Weights of a small GPT-style language model, trained from scratch on English Wikipedia: width 224.
MLP neurons of a small language model. Each row is named by its layer, matrix (down: output weights) and neuron, and shows model dimensions 64-191. Each number is 128 + 24 x the weight over its row's rms, rounded and kept within 0 to 255. Numbers have three digits each. A neuron's up and down rows have the sign that makes its largest values positive.
A block is one neuron, or neurons of one layer that tend to fire together. After each block is what it responds to, as a language model described it from the Wikipedia text at the highest values.

L7.down26:148113121133118099145112092118140109109139126126110139144121130112155156152139128157122159120072117115123153112140093129114137121160114124125075107112146152165137134170052072134150091126136070101119105101137125104110154107141148087150138104128136113132172106162097130126084116179150137109149144106081169122111097099145070155156102136095097142123114122120167132161133103103146105106140
L7.down126:163131113140140075140096098161140103109150128151162129113142112109153144127095137103112103154109087158121141148127130133079126101173143172123168159175108128155120121119109177156103093130136133124175123089105106119119114092096087109148093138121137145128145098087141095133137113167143137136122150154136127120087144142118096108130163127184114153110110131087100113101150127129131094173159
L7.down278:115158109102130102142130126172150136168100137122089150081131168167093141108107096178126102182108162132117140130120125107080101155103122126109137126103120143094129069109142108166114106150114157112127111097154123095144120073121162102128131114117115123106122133111095119148101149162128162115128099113135145149103129143128106116098130099106111119141068135127134127153150123133103110118178
L7.down352:094131108131158131130142134123139148143140127145139191149141143175130168123157115125117142150118131135192138133076124150112114120098143097074094111084119109142117142135106119150114076116121100119142120163138104106108107127139121125120126158153148125099131178114088113113150120104139131126147174130134117136081102104102126112117138146138110152141143097121125118135112098122087118085176
Description: First word-piece of a longer word split into tokens, strongest for rem in remaining, remain, rematch, remember; also ar(rested), hel(icopter), ev(entually).

L3.down156:119105137090159142104133160112135125140120104168175135084127119102132139143108140121130125113152121164179170101139095117146164146132112118194127121162111065130131137122168120135125116128123138114136112167122115096108102162141158137084122133106105152136173077134098111141145123115148122146128158142098096110112063093107142154138094132094110165120117157095160085094105173135099125097076
L3.down327:120115133120158123140115110099162073105105114121156094135138175107143139120137150100143121145127090112158140087106136112147138088099078142140170122135112135146129106146165139096082144143104168113113160164151126118153116116122129115123124108151108114123185102140129134165146145131165146138130141077128108140148112078132146120166099122073126122107029095154124169163139120133127113060100
Description: The indefinite articles a and an in running prose, mostly after a preposition or verb, as in at a, in an, served as a.

L3.down104:138101148164143136138099164131153130166104143118141107118150115141132130096135121159132154142078186114146086141133124147141104106135125128114089132143150089164132134107146098153097124128133161130109168120137137177117131054106147102136139148084086126127119142075161060079133142077139128070158143110137097101150094138143134122160114111145131077130120144149130150109088123147191138142159
L3.down276:127147114124066118102117141094120126155139138164136140137110122159103098118124134118097108129118133161115093161146185134133144118139098132121117085128133121144165166186083165115087123112089143132155178111127131151137148116133137126157123114121118156110122131144105131142140134076110118153122120131132111141181144134115158135136118115131159149095117106167144116153178149134110108124155
Description: Word-internal fragments containing v, split off mid-word, as in Ad-v-enture, di-v-ers, tr-av-elling, St-ev-e, and -ov in Slavic surnames.

L3.down12:185109149132157122114128119144123203133166116104079135126116114112132124136139137119115145127107135116184106110091136087160127124145153141097118097167137173151118105144087152082081136076090094121139157127086132090116129150109109116124118134128186093105144105152111158113119118107105106104154171133161149122096109118158115147152178175145129120139111132131142103158114104145166138074115
L3.down167:117104129129111091144112150146130154118124152143057133116119079111132114128150118126088142097147105156106151114185164138090180141144111117128110121127129122134095127140137133135121112100107134152178114129163123150109135100122140128121098110076136129126123100119145130125180117158115106122113142130131127086062137114113104125095151139162111138116115084134115095134114112160146121168095
Description: Word-piece endings inside personal and place names, above all the nobiliary particles von and van (von Mansfeld, Eddie Van Halen), plus Wuhan, Ryan, Vidya.

L5.down40:143112116120130096114141099174140105150073122113121120150123129115101168109148109110144137128125167143067112155177136120124138128146133104133139155152140089147127102136139121133144116149122163122117128137103144085109153136106117177149110131158138158132157143110169097102123149075135101101126114107124159140138138149152106171122125164105121107121105099076111095092198144124120131137144
L5.down45:126119163166164121090157128092115101138130104145134071097110109121123152153118130117132102078105179128137126146157111142114152123130133087121171122151138115163141102108156121180085094131060177109158145167141123131124158141113142121112165106108126123123145153130135097124134140181136145118083136137125134145113139111126115147125204111139125104110158074129122114109115138135079115135139
L5.down72:111153126170132134103108187144149130156128094122144144107122146135148126127119174129117094081103078139156170121152118107104108097115139133144123129157118128135120153124094106071078084138116154076150121174125131122160155070146156101117106135143131168123110137117126123125125132142203115117155103115129089131124135095070133136118157146129126107141133095132110141105075134116147108134143
L5.down109:113130149127162156132127106151070132122136151111106109192151128128093154156157117145148095090150135124109124162131119097123171126105116111091134100137132096164136119109138104130164125141116179133136149146100098142153143066148158119109146137074095134170163148141112115114162119113157153126114107181094144097092142142144140128172153152140138125146113141105185072134119153104115128155140
L5.down160:155087115182124163159097115130121140144085128104154125122076111115167113124121130093122115114156140113158124163137175105132148126144161123126120154108128154124125107154129155116134087127123154105182145144113155110118131134132088145165136154100166108112184139131100147118161144168123135103110128105158131119107094131126121098155175125174076124110077123127091118096101168121132085126161
L5.down207:137114086143147130122175108171106113153126126149136143103131102152094114130099112157131103119123106097109128101123125127149116059087107106116164136154128091143143110109108120112143141140193124114150115133131131115147133125106096142133113106113110166110162117180127141108154116137167126131136131107154111154148154144070077120130139138131097133163078126119125174137134163185088100117139
L5.down239:118158146157134092122101073135122138141123147119178124153158144112176127105151099105137113143124114118129165132083156132139078100155135090111134142132114067152108092132137156123159109073149090121149098121115144134100103140134141144126088107155126121157139112118126088099149155141161114099109136109180114145119151143162116156148142138117076123156098082119130148134143136147116084107108
L5.down349:135136107191160098127137160132118115152157109155140157144142133110170121137109094124108102129127143152139136116111126175127188114135146102142141125068123162118131130145106119103073101111126164185108102084137153120138106118101171126137126098085122135104091087128160135121134135147122120114143132138119120150123128121094095132135147159132100080116153125140122107105118136129126103171126
Description: Final or middle word pieces that complete a split word, strongest on infobox field names before a colon, such as Websit-e and Gen-us; also dec-is-ion and langu-ag-es.

L3.down196:170130119109140142114137117160119071104098093128119082161126142079136149161160130153134123094151173124122117121135125108141146118087161111088189094165117211109137111110117140126143134107083136158149126132160128169111148110136138129142139140131098127153138104155149138127097156146160126100154129122120179128094111124130142155152165147093114148120146137151101104105145133162116133168146
L3.down257:128140119150122115174115141119126097156118177135119124170096100131097140146145121170137121104140064154104150113135135121166135116122169123138112095118133065118143099110129131155113097146175152118135128134113097121111094096089131140128100116098140108132128149119090148106081140103153113088135106161122132163140122108089128133145121117132150183158157148124149130125154141122112135181097
Description: Inner and final word pieces of field labels in infobox lines and table cells, just before a colon or pipe, such as A-re-a, Sy-non-yms, Stat-us, Total y-ards.

L7.down27:154122118105103146114111128136131142142132155100130141135167126134121167069116113122108185131094143109153130125130148145141174141157059147150130125122143083140124147142155114144149128133101125135129139170106104157086136095112135078111130158138134106128124116143129174137124114120111177127114148184095124114099152161139168099156120108101109141122114129129105091127127097113128123136187
L7.down40:156118116198102123097162104127120116108141136162128205110156161144146116108124123125162149093131129103157117128136126176128142130132099143088137116118084074125124113101156129144129122137165121131127111097158143101156156117145084138164136078126114133146086151143142121173186115129132143097145119168143136137137131126110135123117106163118137091122147102096128130144124165120118100087142
L7.down214:131095182134079159133147132133135119133115089118111081121133201158144149122122115121141080133146157108145140079129138102101108131131107116134098172130152071082108133143108122113167164117166145070140083135119106169155115149143100178137118146125108184130112103176107129111145142122130099106134118149155078144152120118154124106134101105137130146139142107113125126151143095137138137120127
L7.down446:119137125112125132124092112136145145093175138183124154145114123089111110119144125157129120118101110089154104116136174145137110138127135128119126164109102092123132134146122137141133112130080136116136120116166093147098155121143116088144163140114115102126119143137070090144113153129129100082198106149162100084099152155135188102139133155118135125070112097152148155093133115118141134137119
Description: Mostly the infinitive marker "to" right before a verb (decided to, managed to, refused to), plus adverbs like "officially" or "never" just before a verb.

L5.down20:158167143109154166117123142107137140091163158080164092124155103100157110124099117115182136115114150113114112106139071104125127142160137130125139116111131137134176134118124154141174116107135138185143084142106168152118104126137140164126142158130116131093129137126156131122106103145135128099101152112135123115123141151106171152107144152087162117124146096118123135129132127077117113133144
L5.down25:115160136149134092113118123123126137142152159147107129121118088126172137116143146143129138113095118093096094088135138146111123148113164160102124136195142145133130109133131148107114124155114103108106142136092124163171124151131104082146115140123154135103124173085125140085165089134136107113159133130118116129103131151071093111142122102073156129148087139171144107134149071139116100096095
L5.down91:117171132147140159136133145117127112113150134144116132107087086121111081090122130145116112123123108115132145084100111146131098139106139148109157136150160144076163142180109148139105134073108092160134121161138165063132092119154128173147085135147124145141121170152152135157102127149132090137125139139103110117151106082142110130117139151135097126113153081093132144128146092112144168181154
L5.down124:105129108122131095157136083116125146134132136135137139151107114168163097147115146082086144130122175077164119165137172165094144105129129114118132164174138140161137098131127106119115149160140148106135097088104092137128120148151091125191128115132100115115144154099160120118139103135137162098114140132125104081130132081139123096105160149101133150127143139115161133099129121150121103144169
L5.down260:120086139145141135140119114120156182119127130124116108146148093149125106103164118138099115141130164114157086130100111103104126113138157133123158118156134105099095147120121126134123141157132163135113135097144153065114128096174127174106117153119159127119189098107122084130160126143107080147121131130121113127165124129118106139110169136129057144160153108156082132205130203110127137091134
L5.down303:103129112157156144145102138125152141147133111120107137155152128161151138144098161119107121107157136141095125107102146106112167140150144109085072182184110146128142128159101136130126138124143062129151073103088105117138125089150088085123096145106144113126122115147129131131180125129101167155130166101092145129124119130138130118147145130166132094086123109172126150087150123106116130128129
L5.down311:140111118111121138125143117091116166112139141074143143147131076089112123109128187140050156126132150119095150132075133098103092116099112114127132087129134204135137104126150151089131139131119109103150155144159144164138139119124130089147125140166142154171172153102112108124137139142125131064123160151121126078112120116109137130122111123110115092116186160094174120107137121142139110114165
L5.down385:122178138151101149131086118156147141084140101094087155110136070161110078152110141104140090151106195050152152116123120152108100106106125169064150140138069121121146144134124129134144155105113087143141159133100175109106107154122100152155126130102124117138158143090158132132136128119137102120150117150120092070130133138120146162114165126155129130131157139130112151113168128146148136162152
Description: Day numbers right after "on"/"On" and before a month, as in "On 9 January"; weaker on mid-word fragments (headqu, spok-en) and "in".

L3.down31:119139150125123160108108146144122124102130124126085136145130137136172098117081166144145124153154135131102157112158137141133082128076170163135093159108125057155142121101120097128140124128125073141117151128148122146095140094114092110156110106104133150115158137196093118124129128121095151144113087134115151126146128118151175133142126134145141114102108122133124171072110169096134135092108
L3.down148:133158114102090178118132147105126122142153146208155158143155114137161160125116124112149165106155134124167149129123180111123133141129129120081140136114118168130148098138146105153101118108105150091125095110137106139109165123132088128147130144120100138134124138137081101157136149122121159155114092121107036123103136194166181122151165135150105107119079103158117143106155106104135149101119
Description: Words that come right before a bare verb, mainly infinitive "to" (unable to pay, set to come) and the "t" of negative contractions (Don't, Can't, Won't), plus "not" and modals.

L5.down87:128190110120146102125071118131124150122145168116118097106111149089133146118109159137139146093137107103135135107112144121125124121112164121165115138131132030185157154137143128126110113130101129113114116153120175157093158128133098135112127164126144109140159161127162122175112137098185125135160111148132142116099145136118152135091127145157125079097106133141152113171122114154137152138100
L5.down249:140165112184114152142138110143108111124069132105111168102130121150155125156124100165126077113119093137115144122133116096132120137097143091142166150127148071140164145125117133139100114099156164126136073106104098103144148103107110061120114135124125116135140073145127111128184103140125082123102125122119114126129111124142127127148175135156157113141136105124151113104126165082103116103107
L5.down250:158138077132136101125117125137099081080106093120078141141152142108115123118143123156139139116128142074183161112143140114132154167173147111100148103093181233128136117104127150144138160154134134123123136139140146115144147093125112108093085143150110130165169132152144117125139138124118133103102095145129178133110159147147202096136132098128112103150137116109125103122166136120121109135099
L5.down279:126156139085142132104114151136144120111111127178131139143104162134147146128082106127092142112110182122125129127133143138145113154107118159123115102121163127111187105119130127124145136128106115121143150100128094138138119096096126125174095138111151118153198171164153087139137108131110108128117107155106119145102131151144135110143134140143126190107123087139140159120142129100130134116152
L5.down334:138155142159124132150160121114133134151073135138129119099167115092150101154115130121146123112170151098112125134115106119129075134137130114154135144093171113097121121156158184088137144121118144095106104125150112139100180111163097093134130120104111140095108145142123108121125136122130142108109116065090137134176095147133196093123138184153138118125112124126123114136159102118096165124144
L5.down377:145131143136126173139136143146111123103116110128127123096119152137140152108079144147121073107119129180207144153128130090125103096143161169137120158112128146179139142126145091203165131133134112196098123138147160115090143141148074119144098168125117116153147138134110134100100122115136134147072110134130111139097132152152129111138110087140150118109077150144076153129110163126109144191140
L5.down406:140133121118138156100126128131096146123124126161136188128131105123134119165132136139143130123142111080132158116145128140123113162105145114109085119105142114100154116100103131127100131131115113135137107153099100110096158138128135092151134149156141097134171161136116133169144145118128118118139100132102078157131113131080215117132145089104149155128065134119148083082099087140134107083130
L5.down413:137144108143150161128090109109148101109079140129087103126099092106102149118125111132147137111139119122115135121108128140113130182143122086129147105103180103117155146117139083134112108145103123180075145113136130098090142152146123098100095188135110131157162159109130119148142149156122075118118112130109140091133086110152190136112106127096140113134073124104114100108148142125129124169114
Description: Words that directly precede a main verb or participle, mostly infinitive "to" after attempt/tried/used, plus be, not, was, being, and -ly adverbs.

L7.down36:093129123082098126125123095100188178142126169127112112177106104129145159127152153128112116096147130109111144167125132101147138149162103116142098085133192181113142110053114114157134140133151096133135130090139117131157136159115146135105144109128121121170159107144117152123125165107137127144128124109133155148165083151130128094112107111095131143157147139133185103096158114149134068101139
L7.down87:140164148067161077162094115150140088196105154139123157114108164129131133131135137150144100101147120116100118121142148130123150128101133130096153155127143142138143125149114168114122085152139147129122125117117151141132091136117134114123124134139100125137141103129134110100142094129112113119088103126151097150115172100096173141111140096136125097127183118157177116145133117144165100147133
L7.down191:113124118147110147150170107107183143084144107154128147143093163133125118133115130121109123064078094115147107175112094158120136174128142183163113143153171069142113166132149163097079143148169135165135110161119077152167133134152091166111096134118139114124105093147131104130131119137107145124109118145106146127134089114097087134081137088153098122114141134158156129101126117124134109139139
L7.down327:154154068129127106127086116074130153174136151147123127128141169136144137126153057116153157118115148127131103122120154115148088109108143171142120146123135127103117146148124143102142112068133083130118127157132121113150100154129168139149114143130123133169090115125147134130127150127139088139081122133086096134111144144162143151116092097163138123086102086131127118122115099119144111105152
Description: Words such as was, as, became, a that introduce a person's role in biographies (he was a Member, played as a striker), plus word-initial capital F and co- prefixes.

L5.down59:134112093133130137127137126116136131105139133142146091112108110123166111085125127147120116104120142170140126129146106148113128091147113139199192161140105172143153146092091117159092078111191130146133136112115128141133141135153099137111105134137151168167074091125149090130146156120158127127128080092147151157102169149085103102161143120092166154155160110141119103157141175125118142121111
L5.down193:107088132145162132128136111126131131179137179130094141140146175129124123153103144104091131123122168148124104113132131114155127124121172131150076133141157145149114113147130163155139120145085140100129129115140105112120138096110116120125143074158121144108160078165112093155077113130168154177115159116092139130132104075137116115112174135118154134160073122134122119129110145117157117111145
L5.down217:127104087110125141127118144155125123121137127082147121170143142123095122114134133123138151148122163126143152108161133144131158141086139112198107147099164181106140118099119118148124072121175120146115151090146123144120042172102117104154105102117124151136140143176158172121127132132087173112158121116133144142095128133123143152124135111162096134127130119150111096146135142094121127155126
L5.down258:119138097113168131126101062154146107122104158155088117202138130143166163159108174139169131100142121124123087123176145118145136116074122114114125159132145173133128100130120188095130175113169180158149117114127147115124123124107146106126122139122144157129074107117163123140109126127107127134123130096112139132117135101174129148098120167144160135152131167106148129124122113077137113115141
L5.down271:129146119108095151108136097106140153116155107130111071082128130100154130129132116129152170104141131114135156128133169151150136177082109152114177135122161117107132120119079135101138145110125136181107149111101136076162135117130150132132157135095140157095146140140140114113136146129169169148113125126173128151085184124168100114128162120116157123138141124136140127156150142148126126142108
L5.down288:159090115168150109129125134154155105108190096087119140132108155149122135171178104133109129167109159159106124156189095130123136153078173162140096090137110083117164127117085124142125134107125096088146129044108143139127134132087087165115132106132142136149110112115100142123119109133149104100138136135143109123150124147095100141172154147096133157092127127149135095176150119101112115109143
L5.down329:126111115139138125125176115136100090095135172119148167130113174091140097119105144115149110108122134122133127073138103118136127089084151116177082129155151132151144115151193107189125117145099148114112134154115111129138166098148104149134124153164134091154088101159138130139145126122112145109084143131112098119113140138095099139125129148157120119166117090124145166111121158160167130141101
L5.down418:161116103093130129127121129123106126149111078120129095178150135084136120148097132099109100133132118156112168139127155135144100100112144126142138082123133095137095131152107129161153101128144144157152081140122137108160113150144131116153124140152090137131097132123130101167133097143146115148122124107163109138119102103084151137134144091065122083098106179161135106117111106098100155145126
Description: Second fragment of a word split after a short first piece, especially "s" after "con" (consulting, consensus) or after a capital (Lyrics, Athletics, Eswatini).

L5.down82:126107117139117122103145141126118137121120124110106135115110150156123163135149157151085093109139128124098043114135120062151129102141105126119122154083167143140108121143163104123166129060127128125132139161124129110110141131119123201135081103105152155107118136119087117123144149130158101112092141126150146099093118116152108097101104143145148108142126109154120150125138137134091087078144
L5.down216:147127115109163191120142137118112123075128100116161116156113141176122136098145143120106149122111125104147147160164118149146130107112116139106109158150127072127168122134114144154137106135116143137141101097122115156128162157141135142099114116109094149155143099151104168138106118121127151171122105111139159147112155152092132105171175173113152136163125134148161176169137164127137121128111
L5.down220:150136152134142157162144152134167143198111137119123168143089129088144114154120106137177130092105148089154129186130149113158127117132160141093115117123099155111163150142116116128168123143099092152146121156108147152156143136093129128085143076098076129144143148122110132159109108099104106143136150149127105081130084136113138118113110142120148132127151119115157137116132136110107129140179
L5.down261:119086146149169130115111154122161132150113124133120085102120144152140115136078121159121154158119197137095148081127147112132129126145113126154104162106071104084134114130125128168166079129152130134140099143121128149125108069160122118097124159130141119102106117100123096198143139107165154104146135118104120157175128158112130106126138143122098121110145104110101134084113129110139131110122
L5.down287:170146095140140166118168114131131125155144133171096111132155096182122090154149139139144127131179131137133116094109106111143105152145122125119118157125146086142135140159093097124144136118109120079110148126105144112131162120117105144146113116152109100103107150126101099135130117145132140085046146112096121173131126152125133134165123186121107117098134144150125098123115114116163114123106
L5.down291:143150144076140073131124137116151071157125091137156164145145126138119142130065070167136098136120119134114139147110141184111155121090111102172086131152131104106141128148130062135108115149104119142134139103147122147135114157128156126128138133118169149106103138136101127117128182103111159106112115149123148128132094132089154138124109132144160109137146116133135127127101138105117105144128
L5.down321:123114162130122108124106115138113135139095141089136112136146133165106117099134175147134161085168136124119148141126131159146110147113145125111117138133088118156122146120138139140155124129139136130178107138138092137145133114118145101085135096127115128152127062111145118148145161101097134140151153130136161176130166161115140070140111121121142155149121118154131106116099128094126122156126
L5.down408:107131124172173121128120126118148177153125144114114122172062138096128146173107081103126126072153119112142114141120148123168099145182114164169155164142132121108122144135149159116143142126126121080142128133074181114172126137126148120138136103160123101124101116105148108109152098107128136130132113140152144102104119130130128109128147155134082136144114101108122145107146131118113139118129
Description: Mainly the piece ail in Railway and Railroad, e.g. Indian Railways; weaker on mid-word pieces (al, il, comm) and sentence-opening On.

L7.down156:135113123143147124125131123141143129159154136086160134128128148173119148076088137126180088107160140140153138106135075126142156154114120137110173089112167096146139127117119154109060103087127097132115117128131153139174185096112147095160107142131143106148096114110150154158093129119148161145118135126123126113177146108124106148113139136113115123147165146152133147131136108098158136154142
L7.down372:060113095187130129115142104086164109113128096146145130103154126164158148126132116123170143169111116125184131131153115165127126071127165090137178139111135153099119088121111144143100141117108149141149145093164115127137107115140164113165128083134121101112153128121113133135122114144115127068150139089112128150152124136122128139125160120138135112138130137143103141099114107108091112141155
L7.down420:123187121134119147109150132139080090108156089149125125128124088121144152115121111123119105140108102122196087148149143163135093116101128104098146119136152123134144109067136155127124183131145116112134151159101150098103102135103111126167101099117146116106146156163152112087119117132146160175152134157066158147138161172120111144133138141131136091163142076153117108075108090153146125113140
L7.down423:122120129153120154098161149102094092138161114122119123148145126103108172095138116121174103156137142111135125141104144099108093118140135103130174089113098094100106083116162155124144163115116140153143107177131100125147132129137102083132125126112153098148125114146111105127142159111112157116143099146130061169107172102133087137142131187147131107125131079127127152103109130115122149134171
Description: Interior word-piece fragments in multi-piece Latinate words, just before suffixes like -ation or -ate, e.g. investi-g-ation, commem-or-ative, stim-ul-ating.

L5.down21:130106123142149123135133113161084158138109150137129120147123158112148145112142132165140130102135179092149089143137137194140134069124102119097133138168135077099118126138139145174137141104119129161116138139125117175139145177104142130145142147098127172121149117102159116146130140117118096111134130162190087130175149121092094087133157133134147129158170099115132149074145107160125143135213
L5.down58:119109084113134116107115170116148143184131124123158092142153157170170125137119139097115106149175139109147095105103156148127140104157107122109125135146117104114120120111117132130072129142103141114133105094150116114133089120113172077124151163118111133114082142138102133108111115117132104117133156141102165065158111106086137124146143111107130103142178142145127100084125121087127113112119
L5.down78:109131084103119132129116141115138111144119092122162108158123143122084102110102133127119092157100137147064113138142139141136116094132137127107142103127101116130133167108120143126090136151118202168131173115106103104107127184137129138171156097160122140126106107119130138127134105108153099142153122136082089144137144159106097136154135149145119157162121131138141113106176113152134143157105
L5.down267:127133123112130121119120138138100119111138171122143156126151112106136140106135061080111092147120097128160133097120139121126122124143108114102153145110174141126107125135118131096118132116110117131129146159110130079115133129101106098165141126136068131126125130127149150105151132106117151138099091137112137096087128149123140129159153125150107112086132150141101142131130110128166148142084
L5.down285:093122105134127112110113181116161065142118154118158105127105136138105122112148146122135092171095153142213145150154134172135166115119108083069109140164130140143144134112129155129145149092123156143147129131129105102156169116147090156146107146113102145120168144145128092128139189147142110125136100083126117146125095141123133115098146092170135126117123147092137127142135125121134130168134
L5.down322:159137112168117147119140112133151143129108068117084104124208138126117124100117158131119104131112158126145120152087115123122142098140087144113074150120110080120118155147117158168136123150080117136127162112126132172098136116115119121134139109149138137143159116116106171173122160136128149127127153149130125128104103143075138162144135170148126167164123093146142161161156117110098101128164
L5.down432:141199119142134118111132114109099135085108080095119129144118140142108154128119102131169124132118137125148213123126107106125128131089128138129119115109137131130167144119093141089156160151157105127117089119110135158170145163154130128146114144137120148125157139163182129103135135117117126123122139126132107103176157155114119164097104109107126174114190118086156129152105159159150098116127
L5.down442:130120131116123146118128142141153155125109117106083142174142107124107137135125118089146118108084114127124169138137122092140150149129061096154126149127135070113095165131108102131089113129129129132094091114134156147095117144146132155148130150122148136113143120133141161150130149150126158104098121148125102096125125124091079104087079184128115064134145144120121133123165129165123154192141
Description: Word-final or inner pieces of multi-token words, often in tables, such as shopp-ing, Turn-out, adv-anced, und-oubtably, Ser-v-ice.

L5.down13:169133105119138086119115089094164130138117144143173096119125084139134162119090125129094134110138090122085159138135140123146142106126124100132087145151090057137125113102111120094140135116127118112131143137085097129142176121098102087090133156124138142168133101155130117144143123080155165146146123108131155144121132097116146156075155151142124094082127161105148122120132126123139116115091
L5.down30:138153066152137140149137149138114100153145100098112136130145145167097150117148115127133130099148121077137127143136143132118145107067147148111147142122159099100153113151128111131116126094158104135123156119147106135117132112166086152135143137127123124126160104155150134132074141110140147107095146107118113147085101150124121168095146124132159154099147085147123175130151067103120101113149
L5.down60:146120089119113132105118120113166114117141170147131135093138112146136122113126133110079130160173147133100110117130127139143133136137119108092145125132195093131116151122137159115119156120140158117157194143126095176160133108132132170145096121187099106170131102106117142074170093109124102120121164144079129131109139129132123141081098124132109116108162141159159108125108187144190107115127
L5.down126:138152119131109169135129128091116149119102121147090139137122110144162114138177098144137115155087109103133107151120084135175104121091144164161144123114175139126149172114140123132149107163156149136093111146088109139130168148107156182151175122163150144124158135136157099127125126096145117101149143118150114122106107112113114106086121210090162154142122163110149135112136150140113132183120
L5.down144:111180125139126129122143093148129093123136151157139133109132141126131157124133135108114104127110131158198105098146128134132130126152133155127143136147156128123149112112124134096100144087117095200144161111097101190149138163119135153134104131152112116132139075117143129148140120148113139125074169116164155103150140093074150135145149119146108109152118104138141115111137152120083122143109
L5.down180:089126121132076120128130129143105098138155108152134124135163115140129112076117129117106138082133087132151178136108145106138122121115125131133119177146128138130120138096146098148137137121125138077110125095137170111123136119139097092075130122102131109127130108130112177144160120112127125075059151112153158127150108128135154108174153123138126134174130150143147111146124115137150113092148
L5.down360:155145149096098121115164114088180144160141157124072106131118133130157116137138130099101107163110063096230127142146112136139150117115097106114093117169126171154109118129120142144149135087113114161137135092129136124113115130129106160133129123112110159088177109126113120112142114135118159109133141113132152124193134092108198136118091111114138111142140177168152117098126148122115119122137
L5.down380:117132115142072136120156114120100119096138122146169159152106114124105144124133132107156124119106152118255154123132137139090134135096127143179113082088155196152112118050145172100085110151125140134128136165139107149133112121143140140132139112181139155126128126132124138142121163082140131102092130125138118151146138110148173084093133151130115143121118169141118112085113099109135178100131
Description: Determiners and word-ends leading into a role or status noun after as, was, became, like as a, its owner, professor of, former.

L3.down134:108077131176111107122110085113115195136150137125114149131161104118134108087147132172134125130152145133119112109131180148144138074129139111093107086134133121106172154134185111099148131130113118125185150099141127135127126148113122155159141176093092105105139136107114140154140149156119161086163121111090109139143143119119142171109120147093115147122171116126140111108148143140117127109144
L3.down242:105098129147143122106116161134097193145122134138107126152137104138144149157098105164136159150127179103150159142121057125100171105161139122113115108114154168085133119103166085161163105153107118107130081147155132140176114063141139134146139121078105121111122178112118142151093123101161132065162161139151118129126115156162109133098124156141098114114162100103121134159142110118113128112130
Description: Prepositions at the start of a phrase, mostly on before dates or places (on June 19, on the), plus along (with), during, under, and word starts like join(ed), of(fered).

L7.down23:101111101147085129139153162102128121110119116112137158114106140118115106142123086137137115125126130116183113127147121111130125133095158111084193135151143139114128128041115158139083126113148162153143134129122141139169126126097166138129121140122134134126120119165102159167130141128136093138143105077115172124145138152127160119136108100116112169169115121133125140111144124108101138111173
L7.down38:118124098164145144140127107151116152097120121134140141109108102145109105175128113099124150119142133153061121148135067096150140127102150133180134117133115158154155133167121128126128113102147126114149108145123145151157131112107158116102137144144145135130121119081129091135153093147144112168136136170138132098128148145150103123175151138193089082108100153136140155142145131122112160159140
L7.down324:095140134151153084080142135104144101086132185129103165121174160116161129123136114140140144126129109113141144128146103136105109175154177126138129121104096108111079141077113128165141131141115113138130124141149159130182118155104113166115170125149133116118149096120120156164110117147081156087176138155101090145172162133121140124108139114105146116113161139115149111126096142110123109139108
L7.down377:128116144176117124099182165134104144142125101162110165121107096131137113149109106140090124132099100147066090091118141132100124120149080173133141144112143089119148113139147109123103098148129147128128152164084155142140098153131140118118116117095122127121116130131135114127104107123130143116136131140140148112136179160119128111114120114133115136133154147163125100158101139132097170209149
Description: Final piece of a noun or quantifier heading an "of" phrase, like use of, basis of, presence of, one of, and "among" before "other".